python train.py --n_layer=10 --d_model=320 --n_head=10 --n_kv_head=10 --head_dim=32 --d_mlp=1280 --vocab_size=2048 --activation="squared_relu" --norm="rmsnorm" --norm_place="pre" --norm_eps=1e-06 --positions="rope" --rope_base=10000.0 --rope_fraction=1.0 --qk_norm=true --attn_scale=0.186 --bias="none" --tie_embeddings=false --parallel_block=false --extras=["capped logits"] --init="normal" --init_std_qkv=0.0197 --init_std_o=0.0197 --init_std_up=0.0197 --init_std_down=0.0 --optimizer="muon_variant" --lr=0.0132 --weight_decay=0.027 --lr_head=0.0111 --grad_clip=0.5 --warmup_steps=0 --schedule="wsd" --decay_fraction=0.905 --decay_shape="pow" --final_lr_fraction=0.0 --batch_tokens=131072 --seq_len=1024 --doc_mask=true --train_tokens=722700000 --steps=5514 --dataset="wikipedia_en"
MLP neurons of a small language model. Each row is named by its layer, matrix (up: input weights) and neuron, and shows model dimensions 96-223. Each number is 500 + 50 x the weight over its row's rms, rounded and kept within 0 to 999. Numbers have three digits each.
After each neuron's rows, "fires after" lists the tokens most often just before its 100 highest values on Wikipedia text that the model never trained on.

L3.up156:503457561518493553441437464462497391510525465445512481557551471459555413420442467526539446439478430554597546430519458522422432484459502472538460546450511479442541503484517515414470411571536407409504485348462514450562549407416586599468526466498499479519472565396556470537541632525489538531542464478490445514504475458550464472509497470466396514579463486413662430475511616549516543404529
fires after: "-", "el", "s", "ll", "th"

L3.up771:447444521448522540586455511516537511547519569391473601451548415549484614461459464541454513519404537540454492447616446498502567446462500495441574503529527506496463557499439580441486516488503518500514460519477461496509484498512608531510507592525482567504434570409492471531512547464498485555484506455540529465481501552513492544440597522528497439472489499438538460489477505454461511422626
fires after: "\n", " ", ":", " (", "(", "["

L4.up255:452486591486444468447510573482475509533594479430535488436446552532469500491518431474527573464531524506406472395542504576611440424529481538425536429491449532410526519458505447592442538476501508444466516459490517502557473424544471414524486443565511438504511549505526529491452380476528518490629577441516471559450498477511513445532551560446461538553442487500570373442523460506484556512520
fires after: " de", "ne", " De", " we", " Ne", " I"

L3.up492:506421393425536565545542594468508574468403432512492502439483548551428533423457444488464452543462572412483437480476457505412505490511512521484376493515540484543517517385574446436476638538509476440457406541511540440451467580544528468423535523485527560440421545448600494489462496491444536537503481488453501534453491467457445474477572485490479417541481393452538467436604450499413508515545
fires after: "\n", "ri", "ed", " tri", "b", "mu"

L3.up81:486526481521559477556528507452541484527564504427498532488576454538367521588459422551487391390489602513621492441509444463451500440449519398495515452518449446377542509500490552471507480447478522519476521468512424540494483630415462542397517586475468497487389526475416495502511438533505488531479501485475557486402517544513466541482535488463482475444477525466442440523477448489575449510616
fires after: "′", " /", "ic", "mo", " do", "la"

L4.up1085:435474571521516511403481494549588490482517490447450467505499364490562559486546577507550494544525452439506442517519460517476545546539474531536473486538567536520607549531464555465507560533516516505484504547453477504510475505542487557500538569485534493498491512551498481459427542616486510468536553571578465447417499445550595555491475455455484463479508594484443517446563495502500577535526
fires after: "al", "h", "er", "ar", " Al", "b"

L4.up621:431510536566456557584499486448546444433411479476558496412529495516437491426636469515465509438505447433482524481520557494448555502575541453586509590565568405545531519494481554479452406541507505452453480476469508587517542439580513547506511619466554496528532497452502442466415612501487522544491449507501485471501477467481470378477550354473483523473445478576565496504464469490538527555443
fires after: "k", "s", "a", "ve"

L3.up181:517466472538443448486514494438492514466379537421518475552517552587527492493525419569577564465441513476482369487450513528512566454554480498498479413407509407400455497408471511516557477445489556570559545476520573539508508487457517617535500483517502545464504471451402471470657479492497525532436539421453488485486465514522500418576520491438577449499428501464490481542526416570501495529533
fires after: " the", " The", "The"

L6.up355:493492563519550535480546512549505464499518501307483527524507440508531505514532504501477574491454570386478614508392519647501517429452488492501578504569429382443468586432450497502479526492488516487531521493522592487597485418460547538550533557549439471510455511518557494465541478525464516513577524524452524427432443556456471449564650581510547452471529523566504432425495484523502420539531
fires after: " |", " ", "s", "out", " ("

L3.up628:400515490476539482369539437499502519533506500564532444478487398461524581489467627511553498588561552505499522446535460513419529417469394494574522525438490464450495517496506511634495459417507541545471452491535422399553497371404559404501562487456461557503484418519503528630526507436567431592511479481586556582522470437471517577477468441518537509564527550511505426532385511508462425462439
fires after: " to", " and", ",", " that"

L4.up449:431488512449451542510499442585535423455492535463403487499506461550451510454482486528533510478500587437522523493524526512506653532528596603440542559559540481469404458537565572460422430380518493468586460470547549438553488454536474466539514498406533393497396491504525471497492528507514435542525539374387504511500529583541444521428485483466456570523513534475549527506449442518513431474476
fires after: "t", "s", " T", " S", "ar", "y"

L3.up934:468479479446449425499504603514554482551454485545479577469492566543491529483552526474574445488539480548477539480464535557525408547572394456501464483505505551543438499474441521613526454546393568521571492499502436545559608434465471468542555448526479411474524629497575455508429545480508426478499471498536450512445402522543535432532516597499532447506479503567530474525550360581524439473528
fires after: "st", "and", "d", " st", " d", "it"

L3.up337:416450548504539514531466428581500433518461486468549553492446593513547501538506544514461449428448452569552421595602469556405426457528528504587529592499475631505532452408551465505533461513551512491441460488461483541524437555487450450467529530572476566500520475510509539450501503536430498498498488514546415575480487553400521449596588554490407523502521494425551430500542572510434523405561
fires after: "e", "re", "le", "me"

L4.up260:458461422576414541517498491471464416492553432456540525444539594598503409519455512479595498544518528608438459474506569476512576531556550436416459472463566524451464447535510526425464474462560493501477514433417506477537613527430506465532488538500473534480522506433434456516502462500536515486537546454475575522425571447491527496515503584598548592498459430515484534510481484470503530538572
fires after: "-", ".", " consider", " un", " bi"

L3.up586:511411517513408453453434508538392530438528406393521577604524450554461493511530526507455558490504512488482425549478548517535487577545581461442522441446462531430443532475457550441473431540465487457501498509426535472501425529563524519540446539481454566533425460528499463507431446539530454440534534616444451544411562600496457430452476406481489572473552381508361550512489464475528547475526
fires after: "\n", " ", "%"

L4.up649:544493539598586603504566446625567432472496467477465592465436499538529444501433559521535455456515525462496575438447434514443478457513467466517514472459405506405567481404489475488568525479485476449415490536453431538552517534542491518479465524495554468474445570508466511483516419463421496495521576523521509436382591573526518473562563569528530489461471517512434440614441470409545475479627
fires after: "″", " /", "′", "ang", "ag", " a"

L3.up297:517463502480503462530473475523527475454500555481509476492440454452521535479498461443557454525454471574459451484559403511572556498416537568389522502479420543412421454394541430548501524479519523450599515542475524481517493555559444522498518476382468480525524516473499482522519432430527494527473560462538487512477505503475533494500466419553429479482479467535503512455540589377457483502519
fires after: " ", "\n", "|", "ran", " 19", "=="

L3.up316:469493568459562482488631457486606568526468466566484515574487523502547497417388523546524616490599623541519510472519481524433538506476492604454496516449559450425501532502519480617533554479485513625504569532490474532435552498377448474545476552473496570474587497486544575511634540546565467463489500444535486512510533514497502471484561478446557473401488466420621408428482429617485477484468
fires after: " and", " |", ";", " that", ","

L3.up242:419446467495514455493489511548427533429409472488585625552432510426443531565410525474632453471443452520510576501512523505574533549480467514438576365444511529535465511536514501501508536383469447478397519512509509509599494502504554571552431479525411554470511537501486522520508538453584486477541553509571456511460503598353548483448463502418437484434485488464569419555488455570409484502533
fires after: "vi", "re", "ri", "on", " Ju", "il"

L4.up979:455472523488556456462559574573519478523574442439623443458534482470593525451487523527460534526453556500458457393430467562620568455486521463519532510456512439525523459440530471466548500498485415492427567463515468521471490471476616451480449487551578463455452448606505489484474512431497412519483567477424531536471477433442504524555452448439494583587607488431492480510498505553510511507425
fires after: "s", "n", "c", " S", "r"

L3.up729:436490500485431416576517544458591516525471541481522586501627495481591516459514505453484478490559482395466455498454456429580477467559541539369472576480432445480490464384369494525441533527540499608579502561435513488518524579419538503487544527493489403413568515538522489533557509561479460495568564527520461490516548511532512476511504374409426423425526433477514501480414593492533544435462
fires after: " ", " cl", "-", "le"

L4.up173:507499500425434514492460509535462480469506548485499562568582506516483446452535569472493566456575581455441517511520408509438528531535576510412465521465463514480456511525493494564463477493450601505498542501467597446490475411513435469476613541518478500487519547425430549460488617601557504554464537555535437494572502495531490510462519527505475521464551481543547444475423568501567505493546
fires after: " at", " to", " in", "al", "ill", "g"

L6.up68:528545476505592435547553441443443411445577430500566574510552443502434537565483495606529456491465613530514491572399420465410508457497492556529426545528521504437528568479449564440518521533618477540522531523448425553575552550505441489509475552451436531499508516461449524525476479459598490455520482494523539392386524477582601515581477445488506532503479479487510495506499491481435476522515
fires after: "cc", " a", " A", "c", "ri", "oc"

L4.up1221:485439532502472584498453497543538452428449486466573488529490498541481566482502487514481536496481489420484596483495448538387610569503546434559541530510513427485448445586413476527476473501368450367472486518525489429451595527518504449478484470487553510474490511504561396417505575502544469564450500549499469492477510464497445471372463461462550538507493479559497548552413449525435538479485
fires after: "s", "y", "bu", "in", " sp", "im"

L6.up600:540528480435514584472486458627457535511507547492472524471566492500504527494489497413630441452545493505467413464420558451586479436505596431448544510495406564396535422475435496495480464479482528469451544363399507470501475531565524541496507444520454485516437547560386505493463472470551465468491578516468462538423538475511470530493453459499548574567449480472455537460546504526479589465473
fires after: "\n", ".", " ", "ed"

L4.up311:547528471476448415504438545563463405434510534523537534433470583505447487500462510484527481416467507540518433513454496605511486464485589461413529599513533558538574506444582527555548507492487464550516480386588418431532471558483480502450492406479503507556469523484542558498515509462576437463502565421472488579440411570525524413437399516501464569500544459424481546531518471481567458520524
fires after: "ro", "ce", "ne", "e", "chi", "tro"

L3.up1274:433428467617544494489435519562377472536496538454498556464523450502446560502521538403531469388482464516523547522556501533536535465537500480489420526471508478531576510433557558457523437442473457526505480446493475606512504553566583436523501620549447482439446520489559435543528507506461576555522533483563498547439444473501563509447495403494541553534504519401578505506473507536524461500518
fires after: " ", "-", "N"

L6.up215:414507504484424538450466416480482489522503483515486476533434483499537593491558465504476381461594504506455500438427466588554493434487564537498499510524507487379465566559500491490508470560441494486525460493441491517471536487474557524508484428538544404434569489604515584439539530563492507477474554467522473543460472558489471487417427363420459422446486529490479549559493486597474458567539
fires after: " ", " and", "-", " st"

L4.up1261:458573520539512589475586494496588468494511451430497523473450516473531568558533515380484496486541521566540487473443406564511535423490519460577433455535560456514566582401460506516514465593488409441493428527567503413471589542561521588536437550580560484489470434503486501554605479512505492485546443551515496544566520568468535517436562418494468475441554498445520512509497502504469445501590
fires after: "s", " S", " D", " Re", " Do"

L4.up1229:522562512463495487432516546506498616459550410432454527502533517480443483543472435553519440469525455457486465499410616514438457433462526425599496563515457440462514476533525474535454565562509575469565628478523513473499514502477521547434518552493459576526455462513557473476459459483487628524495466536410469533550592444523531524479475547582515389511599543544491419557492520501438473467583
fires after: "ur", " di", " ex", " re", "er", " return"

L3.up85:477583462574437567467528511449498567483422509433520480556484481428529416454439475630514538494462486513561489528518572440434503462466514532552446515485530401521566524525460565456507466409515498469615567478416483449458479584527514477441507499513481473511522454606504443398525499502381524556471491578496485537523455434461499554590566493425582476545507459463495453366508378518466514521519
fires after: "s", " (", ","

L3.up1247:562519530529487487511546550495579524607473486457653593502506502475428494504580494587494476583524463513452559483497510567418524444516418450528463514608525560425545509434488557491533535464510558530577458494360503511558461541532531415506519516506506474495452535495501516560487551464443440499515498502499527567496546436565385494522606513432535413477532543472437551532514467538530488482522
fires after: " D", "d", " d", "ad", " at", "at"

L6.up324:566429479463404545510540518544515535536520487488492461599508556558547502464613508510528559549535510461478461512524490456560536473503387505490460482459553376483598531499584526500472551544459518496547489488498484462473467521489497424510510431506567578492575489496580492527593521393459519543481453457509515568450478396426520403458532464445491486495416505500430521447523581530546518533524
fires after: " of", " at", " the", "'"

L4.up988:484494490453521502443497518511495490489503596563534487450482516523510485461567518513448552432442471433531525527487480547484487486533455595490615488508452489508461526467530451500421485566505543509434509437504458518557477479445558498493452586581543476461535468510501444425535505475592513521450531380518429514514524554524490655549595480495506432460530488459508515358432460439554487552508
fires after: "al", "y", " to", "am", "el", "c"

L3.up667:395483516469545506554565523557463479487630445527581611466420529442482512568447507484580545446391453497557538456452511534457441534490491468474576458476512456459534479470511474502511454521487486471466474498560595481542624402453566614535604492538494470510513498551538532481538508513520570486573427538459423551521545524553432559547402419468497493453592527452505495550472474446557518494473
fires after: " de", "ri", "de", "ar", "vi", " Du"

L3.up493:464504439503558410460554522510511466481629489400597528580522558466461488535455516598586547521488480507460464512496403417565505495488506560433553452455547447442559441536441476499492555532530555436505526550444534446500525511508489523549534357522512455425482491435618420447509442517520593434544441455571421498431462480434447489559455523429519486499516579469556553556506481526518457555521
fires after: " de", "fe", " De", "re", " Ju", "te"

L6.up509:435454523435491555436488482530481551426456502466568448564557560510472485500513567567562563506459495531521455564504477492466578400594519621452518535501596476411561431574525517479449558451552538445551416544430497492512446556407562585577373560556529544414508541552507439402540479505475457427593552445463545559454425517489441433509441475418503521629525589569525531516496516524603550540614
fires after: " con", " de", "re", " De"

L3.up283:526431484449479508496464480518447594537419443470464442524465557510461458433453514527493502524441524374490502413430517453465606568480566409624546489454470470569482512502427537494472531552575456491458487488561462520445511464416576495422455425499487547453402584540541498454432512504507543510536525541472495594461499518365394583523555516530455568508509430558539456499524584588390465522495
fires after: "s", " S", "S", " ", " so", "ci"

L3.up637:515536481540506506573464514489478565383457497459437548525555497486444468469537551535608472457455445534500474432464444592449524471599634501566452543500587534533512495535456508548489514442534560542392542579458478462455512498482451435471546585528535497420491606387417508536541534527647454497554466406507564551473447499468542518516456412440436491436498532524635510509522492520414466558501
fires after: " Ch", " gr", " ch", "cc", " m", " a"

L3.up222:557453531534536502555449487523427437463515561495642421472455598393458566491460434586470488542578571465532524473429524502607477464485519509516533597516446573434394470455492531418444428541541600418406503525413479495568454504516641523557497472476441463490573410476505495492445415501476515471501487521451510550566517548559440512448490550522642465496501583550503417518479599564525475473613
fires after: "man", " ", "en", " member", "č", " M"

L3.up1042:594438542534468453531542483529577511551505478497573482598490539506560445552509442456490482484579465577444541431523523504497523449456574447516485423555557543515458487574375469609429537569524524558494374458495485411525469564547528446468409489484565445482494500509479476540497413486614415511393526439432517513429482477502471495517511470504487482543540501447421467550451597407469470434510
fires after: " consider", " m", " f", " Com", " ", " no"

L3.up75:527433599508551428518459494500525537369551458464476384475532554563459482442580438516424501427503541519551411488504487527454408474498572476539558495562495550474558535437532437483456540496608381499537519576444529583571443545520515507420465565513544510384497523420492465532437440456526593498491501540456389516546546479497507444400416540470467482505518509499623512416467469442467504407580
fires after: "il", "el", "|", "\n"

L3.up8:525468501584538528427505473492506547562564570354503500536502569575531535539503486447410440500562468512447422464484498485551523493473515446481432545549501457592481500510546598509531446530469487443455464437548540444476512522561560451527475611453521473504483482440472349520466503472544543474462505460466406526411488507409563405510528497628440430566555573511508566474525576592446554484537
fires after: " ", "-", " G", " f", " sp", " h"

L3.up809:518500484525494548485357568537564509449516495434463531504501511464515617424540553577539482466502409551470500566481482557539515488532526550487470464453458542579506414479455524483568433537517564463442500528473463538533508507436415471456543452406505451555484413575514513542417473554484452575452523587428493521556424532434524514582499433517509501497435486442530441510578592415585478461522
fires after: " de", " De", "le", " Le", " E"

L3.up288:610358489510599381464493473587499547529549441504486500512523517493511523465495508537482508464502384486495528398441419506503503554475451382582518483419545451535551495497470604529549485554534509524529466452567524552536471508420528465465518530454542425509573525420480483441500511454516533443534570414362560522533441472471518446582562494553525524547498482535469433530550463487458550500481
fires after: "s", " S", "e", " W", " Win", "ing"

L3.up1182:508422493483565512537515674532496515471480466443597480451478484481480498435621546485533442479494556548399571482473546501513591524476596527419580521445432595537447450534534484580408531489495532434540416440527590463583378470550519492573530525449416579520568501441516493479458487483449469475531582509516478597616463432519502497455592482475522406477547503452559533422473447500464456484391
fires after: " ", "le", "ran", " lo", "ra"

L3.up944:531527533546474494525490481475542585528406481451458519540467620586485550447558531495517571486488644534510463607514397569476578404491462531537479519377575437529448492517590468419489534522556573521528516567574521459491530408377464569497532463522493550560436423482413527440511479483480460420536469466481460415490481547531578515490477505430507506548406469485511536545467436534500517527527
fires after: " the", " The", "or"

L4.up977:570543402523435455427480452387500492508481538471489503469481512439410465480483573514433469536444452478426531481335500462528518477515403483520552534535499476476472573492495530512498531445445515400485498501445523479449465501458419530510499452520558491464559551497486481391560457438409505468509487491472399490474546514469578593554418494492476467458508474490560583553567503468433541458523
fires after: "\n", " E", "est", " su"

L3.up789:493499489444550470535423464522511413525570524534483533433531542540503500475457564536386512620462659410526597498515501425420574511636445591438568524618543548445509447510495490451513497488486494475521474545510475423559502545436512564479596512533559518512453572514451482443546506556494398417581527428422426461502496483545509531482536516455400472530483470493442533495464464468557485550514
fires after: "c", "ist", "ri", "ab", "cc"

L3.up1137:446585478486373560533520485498534467535414595454531423513491421433501527415481529557472380501623500473440523454452540547566545508489530522588493495524621457531528440511504510480588474533445396426589426496547462447489538410563450512494520549346498396552464483494459545507512516460552499485489440583523456503512601523545508562522475408494483530516495447491494485508524434538379552458528
fires after: "s", " S", "ar", " K", "d", "k"

L3.up1109:611513454433540422459509446385398562443553501443579505479499584478479378433452496511512533486406438515481532555511550498465487548564523517499444548445528562516472401530464496484539544506443488463525467513423449443503540453481553461544379503478515429515543471533492345554525427447493520480582523503496510443515481458470461529669584463492564441603450504517448510462437450526545428502553
fires after: "s", "C", "S", ","

L3.up846:484505534434563444465498534435629475449415514456446461513412505534459460431464411546491510555508513494357463533510495557542499621555581570535394488525529568528448531535471468501453575519471562387486541553540466562520478427515509463539530474485523575518452472485466534577454411445556554559517537559443597507515450469531484554428552508534502501487471540500630499416578521479551436551536
fires after: "it", "ad", " found", "leg", "n", "ver"

L4.up1253:458436518541453488504471513463509530447430610529518535560487540610427569526597528535492484427499532432464546566534551492575539553411605564540474539477491452507524533580584406521428474484531401644507531478555487432471445486509434495492388418499501413538438486399387469459570511491491473529478491472496488437509487620451525507510588446524411482494499566539461564513438476503402522518565
fires after: " Bo", " bo", "o", "bo", " Ch"

L3.up345:546494463594574439405448556467503467454515450501443482453457470535573542503489565540413428439497519477474542584481455586514500396466461480518488498493449510582582488467552437461524488592447536589446486426430474495495523551533500531556477437573585478541554440515527555505464509502432426466512571425459452501546465461456510505529462538478435553462423439490497453486498530496519419465558
fires after: " Ne", "ne", " E", " de", "go", "e"

L3.up553:438442563463507527471580380464501599472506470532512465492479570503429429460438511522482531574541641453542401489458525522447501537493486539592486543479536493471521430443519475569508497373562464588508498462479458483445521477485528516492544545597429538501622474577528503489508538522524448622581523503580566381523559499567495508444489507461474467446463573484561510540463451554495433489419
fires after: ",", " and", ";", "ig"

L3.up1057:447558441555452479497489520521541471541551504394453487464556533530467471556530490471471368461531517524419477500500512435499587508415455479527515506509496472527492452522568494515643469526515557603455487461537467620580500492476587527481498654561469490559555512507465496462419464486552443479450538519516528475474533456486531480491601430550484499475508495500550545560510536451562510540593
fires after: ".", " ", " ca", "-", ":", " Ro"

L4.up1083:424525406528537489458556596455508436476406538509505502504528431484584632432507535527440538436447441453479503488502524559512463469465435528530418500474487459518594559448503521503556412494454585555499481520523488542523467538465468586434498575445559498590520523489564513469541570403491450514416429530476476490546519470537583590582445563533452495581530472525519503383437516470493454534501
fires after: "b", "ab", "c", " Ar", " in", " to"

L3.up1096:608454481449561480474501526440482558507501496486504448522539509487498482495451493523476394539514549463488477471397448490442544493485478525403472545513465578485508521514486506533506526515480448444539464501517523464490503365446542484482489479545504540488503564432570548532498501551499463565484576493416535592477540519473434542443411589479529503517406398448427486624486557534413423423494
fires after: "ur", " st", " St", "ri", " tri", " sp"

L4.up1088:460452391491452547463525453485425456467444597530549463525544506552506493526557517474535470555453471417433586600501557535512412524458450599516565476508489448586531586533459576512444469567477473498449440479425457561529478546448511494465580504490496571457478494515615639370533520478450468585482452579482536599542451594511524528512489566464489489533494599407460513521538455576579437527512
fires after: "er", "l", " in", "th", " to", " up"

L4.up331:484589531495573461428529505439545543527553519476501549452465474519538519448522515599561526433448543529435528428465493468511436522460525536507439483513494521543488505465555444483571478528477523520492474468513495515434485536474534583499517518445505496449543405581403553512430520473429532502455491420473514502491529498525621504513553481517477486555503445518589461507510490404610550530544
fires after: "er", "est", "ed", "b", "ab", "le"

L3.up245:493510496524490520473513467477501532545494473441443495537510628563485477414555623513521560585494532598469506471457548540529492549445524497488516505500458434581618465496574553509521505571521496521546543482492466533505482508488474426592532469612517539482562507503469524539556488550525438458474555531512455606419568492448474549462464471606488459477544554494384570465485478420547506528574
fires after: "o", " d", "th", " Th", " M"

L3.up103:468398555502523456463571547578538483476545430488644532510495433507482493502489491461536543374428361535546487530560492529486434445575427505555524522531444399493410473477537467505438506501508517439506422499472569546541451491471481511480486405533572546492402518550499495460481564512554522438456472583530527528394491537475494451448600517572505522504517675446523439400504545530554538491426
fires after: "ke", "e", "de", "ce", "le"

L3.up962:495416585525533505545491546429467407428368519486463630514543450591483565537423613551546446485455524532471456536515509527546557523474604467489445493563515428531441508507511480531556449460460446564393405546545441536542511486428595455464523443466498405562596419470431470592571556456531496486526515505489548550561426470421458521414491533486511448472448485489532563518515487465540476544502
fires after: " Bo", " Ro", " Ha", "o", "re", "ro"

L3.up1205:444481551455518523460468473445551498480547490515456476489474487471491518539426411423537523442476541527460496472454445434553548489454531385533483510503474578474486508523537444423528459493483559511507564464393516456545379623559434481445497482492480541501483481625464569604409548512603548446396469468482438539506508495500519484474454452485470442521545455544443482488491513361432456461520
fires after: " f", ".", "\n", " ca", "f", " F"

L3.up1229:533473432546546538527470563509444452554522486429532584432545541491426549472435510405493516520467405499497516569477459448537427440531500512512542458428542559445518462455476485492456462489507501544466555516432468571525461500420529523433503457537482562455529472503533570611488345443509453418549493494578510502573460472428524423544525472534466561542381492526518474424445477451400507507467
fires after: " A", " a", "ut", "u", " O"

L4.up1250:513463580562575558484532475508522508458557464586470628486439458459521491522513476401534520467569586494447450466525510562521563514585544552472466565516576528448439552537488503502530472443543511530441589452419467531400459430455449410536599457427431530542516439524542452436487503538578539505503473500523517415486492513523479512441528486558499500448607569540510432512411434523498497467370
fires after: " and", " ", " but", ",", ";", " who"

L3.up327:449528483473554566466493436508469496522452432459532470504508522523553454531529534477422549417440454529484513643587562535457429463478492441472509485485665428469456478523564473491542478497531491537484568550461482485495431423428443442517494420480503519503476354497537525470489552528517600474507456499576417434577470469382581575507513495544522527530444524491558511452435554482485523524452
fires after: " New", " E", " I", " A", " O", " You"

L4.up587:585570443461501520449514476542493544559449577517454626408556533521517516504617494492553495519491577463494519497475443502468499540461479510504496591472471544528470618481568528522485469596511608476538439566550605544495510534552483532515520492428473421511425499459472470658411561541523605523500465511418416460427592564493406467577554566476488443609482476538546532439489563538570614503594
fires after: " ", " p", " f", " F"

L3.up920:488459458482357526462505519532503508495552524573522425503456464463470532572487528490539583627527542515431446417406483607481410526548463535442513515500583470439513462448458487546576509476400428585455487503466492517450506539440467498496450562539527487539528489501488476505428560555463500591515547419480530460589535488484429548448456574477566503443491482431649483544407434486459447499518
fires after: " |", ",", " (", "b", "n"

L3.up638:613493395528549517563587489539430587435529547406527550444465488509595534541540407568542541479476511470523485459512540519527501437466454501461492515523584441522615440496489476483532507510526540492530524550515464479532481542505594415555582471500479539514510527447518490508467550495478576483465433543526472506516443509503491515561589482534598464492472529442520529469399431448518562461514
fires after: "t", " T", "S", "C", "z", "s"

L3.up503:529460525503574439446471508489566468529442522529501557486584456595449558390617535454502526416470591588534543582539473548532482430537484558536515532375456360516470498394518505480463528502448439567482525478539477504475504580399454561566602431555567485505426533494416461561565480516472498517497522502496528506553468515469553497468503448459500423601366506532501464498525516519412524596458
fires after: " the", " The", "les"

L3.up357:513439464437497448481437470569548520488448479421571556513536554504475495484414347511590560516466553534383482444529414534503463516461441485418460481401438452490549538501464594598526424548490490446497479458478532529504515567516413566573541451489493458502562453456508403460437504518502548406446579497475462604432531526589477518488590542494457460528459445538557513555623564435487435461524
fires after: ".", "ur", "u", "e", "ing"

L3.up654:432523576538602471536479504530555530497544483488457549462499471528485580560570554507434495491528514538553477493539494403452526418461470472509536525533437538443501515447466551477581512458506471492489563580487555553523504564474474541434485562589491494571539504594519504499494515531535524461501629500533496375481449522606558443484531520488452540491561457476447576528514555486525535494543
fires after: ".", " Ro", " su", " di", "R", "ro"

L3.up817:470540438517433446447495444497498532489514562507584492600501506475493512403565606519501472456552596448431456539494437480579568534567505482470502578540573560533467645475507515529450434600527398493585466476478482508465590548436429500561530549564469437474526397478561526611548543498462434548526444462508441390535521480537517483546446485488468443584626480404542507588436491559488463602560
fires after: " T", " St", " st", "t", " ", "T"

L4.up350:552490543403447470490517550413609465530550487521475435456543548563518451462487473488465554463433437519437458458436488550577426587550469463490535466528523643476537552462554501529429499477493542506441480531490450480498412402485427395503525539472526519450566465468471448439472436472518526551485587470512449499455526481438482488427476509510503483570582527369441635449496497392549455493497
fires after: "ne", "ce", "th", " M", "cent", "ty"

L4.up411:428467567507450531551472528470538381391443497473540512535487478486447518533521514466564491571476458507487427557429458566589456512491574507544460438561499519549464467421451520423494520527580467434483590533448445519468493505527478562547517561565552585551543474553593522470464491451594400520491558530536477503506511539456530459581541427526486566448476507550587592432542555523476410430488
fires after: "li", "min", "le", "ne", "t", "man"

L6.up1106:495491478485511523540450426438524518428378592496499493559519520455415552404561527509453582556610535466500527516475473457365511569594532540537536495523568485544499517513439470405460527554532476447530445471440491500486436401554513485478506450432407421465454485512503526447537449444542481509484475534420492465578467461512511574405496521546516497600680535451477489613448480513551459482467
fires after: "s", " S", " ex", "S", " p", "im"

L6.up144:553495525464433561443567427557609517430485446518495528555458514501499526482540515457581458377372502430503500560547515558585551486408508425441571527512441494587539574445601552541550479563447475452473482494442457490481378527584579507466529562504477529486472471519609458495558549546539423497476376465488447483528511403555525505458491505509532526552454502446522564427606435554527418547543
fires after: "er", "low", "-", "th", "ed", " up"

L3.up541:496557493514507480482441486518535509550522521422547483529492530547419547508450519539484526519425534460500580429508482508461574533483521513476444528402539509517457592541453522560511395338523393393462551630478553520521490483541523430486479466488499548557454504487484482580531473547511476493436471447446477456497508461553500513556575464531505536601445496575505429523489432458505536495468
fires after: "w", "k", "s", " sp", "in"

L3.up186:420519478475522499467550526434557440564597515414549533509556541498494558559528596523505588424565576451397543553565448530451435557532486493416488469437508419554570542533460411495591575453401575542405549556479473498534510507444510493394456506483527562532509570459464562473561460480466481525465572457536437516482523446491472507534505459507463591488511445470486472465475551478582447508498
fires after: "-", " to", " in", " at", "f"